config.toml
vocab_size = 32768
bias = "none"
init_std_qkv = 0.0215
init_std_o = 0.0
lr_mult_o = 4.0
grad_clip = 1.0
warmup_steps = 200
MLP neurons of a small language model. Each row is named by its layer, matrix (gate and up: input weights) and neuron, and shows model dimensions 192-447. Each number is 500 + 40 x the weight over its row's rms, rounded and kept within 0 to 999. Numbers have three digits each. A neuron's up and down rows have the sign that makes its largest values positive.
After each neuron's rows, "fires in" lists the words (lower case) most often at its 100 highest values on Wikipedia text that the model never trained on.

L5.gate1187:530515407489539490539549534529476514437486524587539548466485554528547495513473427447511545520497571546507534550464485502510551519543466536476482550561552501484457469514521401498493509542528545471406477495424499475467502497466521448508489437443423533513453470457462501465509577537524541554494519461527497501402515501506521483474456498556447448482473539546441506507461494482493466528495577501484497512489486435600537480568501478528458488503577518516513440456499452480462527416544477510429562573540477490558530551438454519503447435496500496469510504523480531471548494585496535480524492490514559531474525504507492554557448538516471571442542444493422483517492444437445436515547482447512458463519523474456509518425566510523562459471520454470536494509508522502513545434454504
L5.up1187:444561432551409477456530513498545618518466560477421534498471511536521442504476515508517421489479444520513498534555518536458501524469494523516494501418493455525522529503505527518481521533448533448508520546438555518481488453538544505462517521555522475557531477454560535456491574519446531523423512471527525503445495417500464516516563517533477473510494567479556494489419508457457511502471424487472503504464521498576508479473489477475561519573496457456457467479530437479488460456526524575415442502488507499515443527521527550464488422494490514524516435453492435422491550513475477473503554492409525499494473461560446556441493461545522541462530520508538475462449559514516497432525520531456489511496466500498550490461502513511494466470535439490547520565443571467505467417473518
fires in: "have", "by", "give", "be", "use"

L5.gate2589:529577485505503508460520516493449451537555450498530467557557500542437491578414531391489526479432451530574518500480511558436491517503477510593552456444561542575523535505534544478517525523526516481498537536480444497601476479520498566555547560528446436509463506461499525479589459490430523444505536417519488515467522484487403485432530493444545478486543567524499474474540573529470546533493526478462478436544426466475501534515475570463462562440535540461533504523596517510523566511606568449473465531477467413509498523516535494485496479497472529460510531475554527450528468450519469511530496533489458518535519583516526520510546478457488518492507544437444550455539474471540442501516550505477511478526463493590482599456453557491458542493441451545568527525466479559487511507525467
L5.up2589:530509439494557504479507575457512462468479539585502473503470538473515448515440526514524460539507508537535489483470550498500508505543493519479553456475581534510475511484526516490471473443472501571491551536496568483494514438511515543513529506536467521436506552462443508576510489557495516523498474483558522520531510495595509526395453546449494500593479474472527488534564537476462510465501518484433575470471553515514534506400554512557547460527490521497554576570585542428558492509590527514419477504484493584477503563599533510498578491489464430518444533477533515529490524478487463493537552475487439522500561584420465524507482489466546592487494574430516472437517471515506547543485489483469496487500539516438517484479482495445553524534482487512524535458524501505455462577521550
fires in: "all", "models", "any", "not"

L5.gate1026:448533483422429573426466474537537447537530458522450549515526528592531465487486512532474442508427495509521521448532491501441438478528523511510495581502479534560449554481510494489494530487540483495512486506520468493485431449477471466599468552475497492482472514490497531481531582540535505462446435523494488490518564542594448531511534488514484523400470446420486506426482541544546571431539566550498479492467503552459439472448531461481495485464496534498521466479598448535524483422458520510458501548512502474473483547511498477515495469491568532487480504505529573570441554530515447520533515531474423494522488532542517494480515488431530505507544540524460448454555489471496490496518531555436449509510505506561503484491509563468517516521466484495503495509497490461530452556547542
L5.up1026:520491472490524459516486443511483519414477525411436522483556477475483496503454465492427527548516494478514521447469477486482504469520539515516518477482443515525507554484494505452472466482492479442468434568544469546492548468523498528544521533557422510525479457468450501522445464410486566482469542464532512402494477513503442542445576505532569485432390474492456564471475492506482542487519489555480485567547499542514478544439504514519462462479564605499458554485554475461439492541508531446485497531551498478567551515537482527523499526507454529521461527570533486463487518549502460495516491535420521487465455520459492471533484502550495457541510538550497502516513524514499515519518610490513530577472503539552516535475593500482513494508485463416491499602520506506545475544472555
fires in: "the", "for"

L5.gate2381:436517528499521441548485451546541534521543458516485527555501505532528484447484517533454506513469514469507531507454481518462466409467434538509472538510489484533472479549468476479417494494602475517539532537511506508490501464484578505510519567494476414576512546582410526515504520425546503477528488457415600373489466475533502462460453567491522467492515434505468506513562443565570541442474476566523551434542520441417534515518536501455535491517529523514500501474482472551458497501457433539464505541470546496534504508466479509470535519471497481519479528576478567447517543453511490588468459539506447558508610406512534491454554470507469438572473575453466502531372514483480458509446530535430406551511496517487494486411522510455489497500457516520471478526567490454509515471413593
L5.up2381:468539469457532531498449437570547530476561410461543458513528502566486533534444472478506434521501457475510484505483457482537531472512537466559504476526497453473478535520474531512527528572531488502482503513556464510477468507589489509485553467444476508531469430466506536459513457495562473456602571524484479516555492491456463481530497508505512470438514492565465478534565490594521507440532511499405550526485520563499530533498528452520468498548547532472533551487480496445500526519522480543440499520495586592472522504506458451525423520498517503513429510506440560505442538559510485455564470537558445451460546520467466539519559563502525488482528479496484495462501464555534506502547488542529372569498525489533542541479503524470545473525417469480519452520555523554517512510506541
fires in: "the", "s", "national"

L5.gate2171:518508537478479497572449509440531438536509526462450503538533530531485528545545545480549509496464460512588445505445519462529482518445506516501547495509514495467443513477471533538489450541520494502549491474498505509470461487412584461573445516516537515454502522494356440571536533513526474571522474527519543421442491455492497466439519520462514549506514436463577478471519485516474466484524480448477478524455515565609473514528430464528478560504445455494485505536509497516531455528496459545535577527465509466490431528537549488533500497470510509463476482418509492499474495506513513526508421519520512427527446534479525481514470474461440467516486540491513506532492465558483499468493529546538594552485511469452484510526501445561440546413512535542486412536507489473474450455510517
L5.up2171:513503470509546522514506473583482531538520562520496519538417538531559453539520502525473459534542514491427473474492524436503426529526479509546499442470496511472515523498437551488517555628510581569474454490507474497494534451431464474510566528538469548516525496516499528480525540567526475452530539487480499445456505476517521493546541546464536527465510544492538501520470495466471521453539483489522473476522516500441486556543488459492478483474480473430534483487499511504551524532474577479495416452498465543422544518523485520494543509428486548477474423482518449548450469522491470540486516511448526488498456413509497503448453503469527496513476408486531560526531576488562566466453409441506538498485492496506468464451588407491570558389471473532471507525429483492565467538501468
fires in: "with", "the", "a"

L5.gate2180:507456458480487475473451532445496526572528503543528427467501572453490552465514522517553484530472458531538556588572503498571495489450472574490440477505570465495509507467484457518521499457497556551490482558472549571489485547455443510490514562480498435486488555482505510413514495541509546531553489506549525540498502512491454507506533489501435502473462588433480434504518484540495481497399465422478492529528496517527546505461565577510526516470543451495472478530470543457520546514558514577495477550537485561450519566539462450531482505490578505469508559516468508545516547538427526497511515480493493520471428503423483574512460462584520522527558510475487470457473525457534480559559490557541532553520581477524464493492504497546472526471529520462481533479459470503511503461516556
L5.up2180:514543477528454492584536497530502490552562494467496492439433508515516570480505521527545435519465436527460507462492476459564424487483473506451428482511486463498534458451456527517483552423496535565471514522462503436439477495480455499476475537420510471468527519491549539443511511545520562534493473418490468579466500519570488503450585468530447474492580560451488542440517511520399534511455507449429528545465544494464443484540535535448512475474446502563453506587486518459526476516541574533513491450477459548428600473489475466535489508432478470472448516481492479541504525545506600442533496474490452537535515460484447498532458480506495473478520532506433498488469554499517513552558476495581526545505553509518472493479451457520542435482476513520522509461539564508530485509446523
fires in: "has", "have", "had", "through"

L5.gate2082:582578531509518553542508505587563482463531506550547505550498497534413518523450474516461492551514482491493495489504510486483544513508515561575423535469545504449514466559459541488481481498554540445527419547442509564438545529462532425514477545499511484451505529453519448524534463554523538500517486440524384518559514510517576418528488463464499431536559493483498457502467525548550394515522543516576517468473467534512437529481514509427468502516505529544471517536490529516496515498505541509546481529463511606514503526475467500466454501474601470537512470421513458508551517442442564433586487427448548515480537493458452455558444521551480526558524434463513520532448491486504479491550456491547519487504494456582510533525434436502460487438510534507537423483510460472458465439455493
L5.up2082:591484545460559488390472497546544491501453540506620470502496474468542471436498471517561513469499458482464557535502461506550499513437518475497523514454464493472525459570501536521481553459524483457575533527512497499482466457520488478554497515618425520561558480483569481478454590460478486496504563541559546498550465518480500572491515465435529542483516472529509508578503508463500471435478516532507443488526549561410533525402515463447511451504551501443501520512432547463547476525549455514496477539470441462515534506560564482501613518489459453481438445512525499594469507505505448507522443544475477543529506433428483536507519478481549534503453491452474591544430500528434505461472541562479474494514425506440482447530492477491460449487503484471513470603482538536546527436535540
fires in: "s", "to", "that", "had"

L5.gate1150:531558543554529571464473522508453466559506521521486496484507501423503446519547486546476466504542440563504496557506390605410500539463424467508555419490520451507511442480498536569487461454490490450406505462555513518604473504476589504492496486434519529533463491503520522486480534500486531402497472482563568509452533481500493479440495544479528555420520481515504451492525463497514474540453550523478494514547523485492496499546553478552503525504479469450484548496459454539500470507580519501483417506512519527478522532504556526481500458493458492429504486513474486470553525517481433523514471530481484527528564451493453537611548550457553441506580469531458485475478541464488436523529462446439472518519530497508526537456470417507496549491505471544600566497454535478521529535490574
L5.up1150:454586529496465590501503515495521543425475472556437450510461572525524480483507485530540461488426521483469509582502515533502534537511515400558508547557453473456544585516484531493482524548530430572527532496603461486488404500526482542510492506426375543494551436502452466494511497485491543463459546453522484573492466467490510482492448516540489470437457487477435544487557505548452552481470431597556508601541436566494508523509513489555414450409493513516431512491603466440482520454504546519519541487475537437474448523477490566570420449448519432499461535424518481485521525510489547502529485463442502508516529469549523548466430526542459509532474482493611470496497554508472506551503450558454458480478493493484480446510486567444489516499562563528486562459517542503531505452482537
fires in: "as", "opened"

L5.gate1318:503527506465488555481519484509483503503513438521487484513526527449506400510498505520488512473567480568510566577433488543446461492486502409525554496448500498498494525474564458572486456541570417494539550457490451526468458500503454543602508496468472438471484539406456501479502542491467483531482485525452545417521544528469420506466491486503511441418512515502537519507482530467525494496440432495447486551456513485453538446432569517509534511451407507448446504527548449560567477466484443489559522482497498436450518528494449534546434508537551506543422467542541510472487434496506414466460485519569494506492449568424466470477459482485503473551441495545496429462417533500529514478452475477431475573521479479482538445497435477500580459494508452537518549603504440508502572597502491
L5.up1318:454527540451551563513552459501458501577562559496505414482518506438515506540504439466495503470523481544507456491524534518443564483560452534564525498475416437543523516513499535531528524468482502510457432484437487502530438463433507467481472491483468495456496448485452391641380523448511495471534468480518518480521605577489584572542486580478537470488480542496524427513508492503531450523491554542493551461479510573475502495472494512452442504498437429452479462422539535485482485483548501469504585567473532545552509497510477445518486457497562490486435481488526433515537525394536527494434492503536486573476528522495491437485434453527528439617451467527539429508487510479552512471498526505485514548572499528445474534488442567519491521508472421499458496585487466542499480462529471
fires in: "as", "how", "whom", "what", "25"

L5.gate2784:493436473563454495485503497514477469486461571490523488463541397472467532476481451481476478518519413495579553543546563483487498436504486513534475511455474562542449557530487484445500450524534484501501454499528505572528499492506505479525523513511541490476507551498462505472586514534456469495504547504488488413508497498520516514401479454410471504477496419433532599491448542510441555497531525513457505466515513499559477546451514505499485521524473528516482541536542455523457503564466537544497474489468574473517447543399476522492502489506525523458485538474503535539503471462515474517549495543425507485488483546608487459517567532511558505447523527503435479455490396437503519511545531517528513458509617445487514418536499489476476439482495497534518484544490545564464479516583446
L5.up2784:472479462471508464530537547505500444531504535456455428457481446436434436548502552477492416502528458475555500457476480497448460479428478462460468538498572512563508511431515437544530510490509470519492524491497461477484466504563516505554498538541519504549514502494456403537509530540598431438472542527514439539497481474420567501594509411447497502481569473554487510499530528514522482465618600469512480505558445556503477482472477502534515489459498441502568511481484521564474483445472494498493518456570537508472496533514537531589522438527489525532491447483522560544465442479434544522437542508560448503482483507540458453480456459521507498536498466496532423476533489607417542523454544508506478509441508482476532558512426472478455530425507465441522522509478510490524473453522462
fires in: "of", "all", "its", "for", "any", "an"

L5.gate1649:502541489507541467550475555538529537503466537467476517533487574554491490529491497472533448537554449483500463415539417457512422622427542489529520496446505556525531447536507424499483503475528554541494527529431490514480526554448509502500502531443538530495522428525493485501524487533482480510496543559436476422456463564557428489458499512587522531491503557449541535453539495475533527571512497545508429487528436570567482482501572528496435474466506529514568500555478473487535446488485477513521475437497488421443497433428557511530468506515464524521545508512526460503478455495499474501485487494405550470523554387574480511481543536501526528507511539501492542528431440514513491482555511527480478551453614390456521553455483461498523561573470531547505429522535499562483404583514563
L5.up1649:504513457528522458518460488520479524490424487518423469490464496515470525570535584511544428415581502502497514469474446491491452505503513535501493471474505437489495487516553511497414446549485603458506519568448502561545504465462527487487493437505412486531540511494481487513511551542565538487490573529477513522465479532516519499470489512468503510515504518469535492520577539518480547487571547435441454543548506530499449553459484451572470456473535537472555493475468444519484517473503521481431471505492443525468455505416517538469511510505490507477516392531520517457512524535616513534523489559492469465519551426425528398458468565471532519535394443486562472555516444501462561506513532551438500459465469470478548525516544473495528487501525515520480448490537526485490517547522456
fires in: "with", "a", "to", "an", "while"

L5.gate51:440531499466461563468474500512543503521488475558505534521514503540512523515462515530506545522486512460487568571473484499526497486507477507487463457461514521454506543506480464454503500553568496484527555550513518470454552536517488481396605510521527481533585484524460490465465561556529477544483488498568478432538503501477524462526530443518528487539486461512499513480554436538452510575469461524498535523484530547516465395415567558398512526512576524529571529534516480514413486514560554476487522521475516549568531425437447485483524446490550513453450515454465476544468492564474555419452494432521490540503478517540467535530518469520454472522532594465478445415456546435551416512583528495470505458434489470577536464498409510521514527468474523517503488539571472511419532467512464
L5.up51:502596496518495525500481529481495479527580488465497478454489535463438480511525489576484496567493517462474490433471515569525484484504502466493533509404413474534429539517500448479468514487543566473492492557441491477500513499555432507483450543482508490452453483541537536486572442431541476495553459516453524487459441582475419443480512541487533421511490487539481470553527510547517450522528495500474434541472493548476529525464450589457544531456498515517561541494460428520524534538460484479445585547477477536552520495506501570485516663543499494445578508429558476501492598539513526507456532551494467560527553456511427493474440591510523511515478561487467506429513484387536469434501435501566530451503411521510441530490464532525516514451519556498497462492491480424488480486472494
fires in: "for", "has", "to", "have"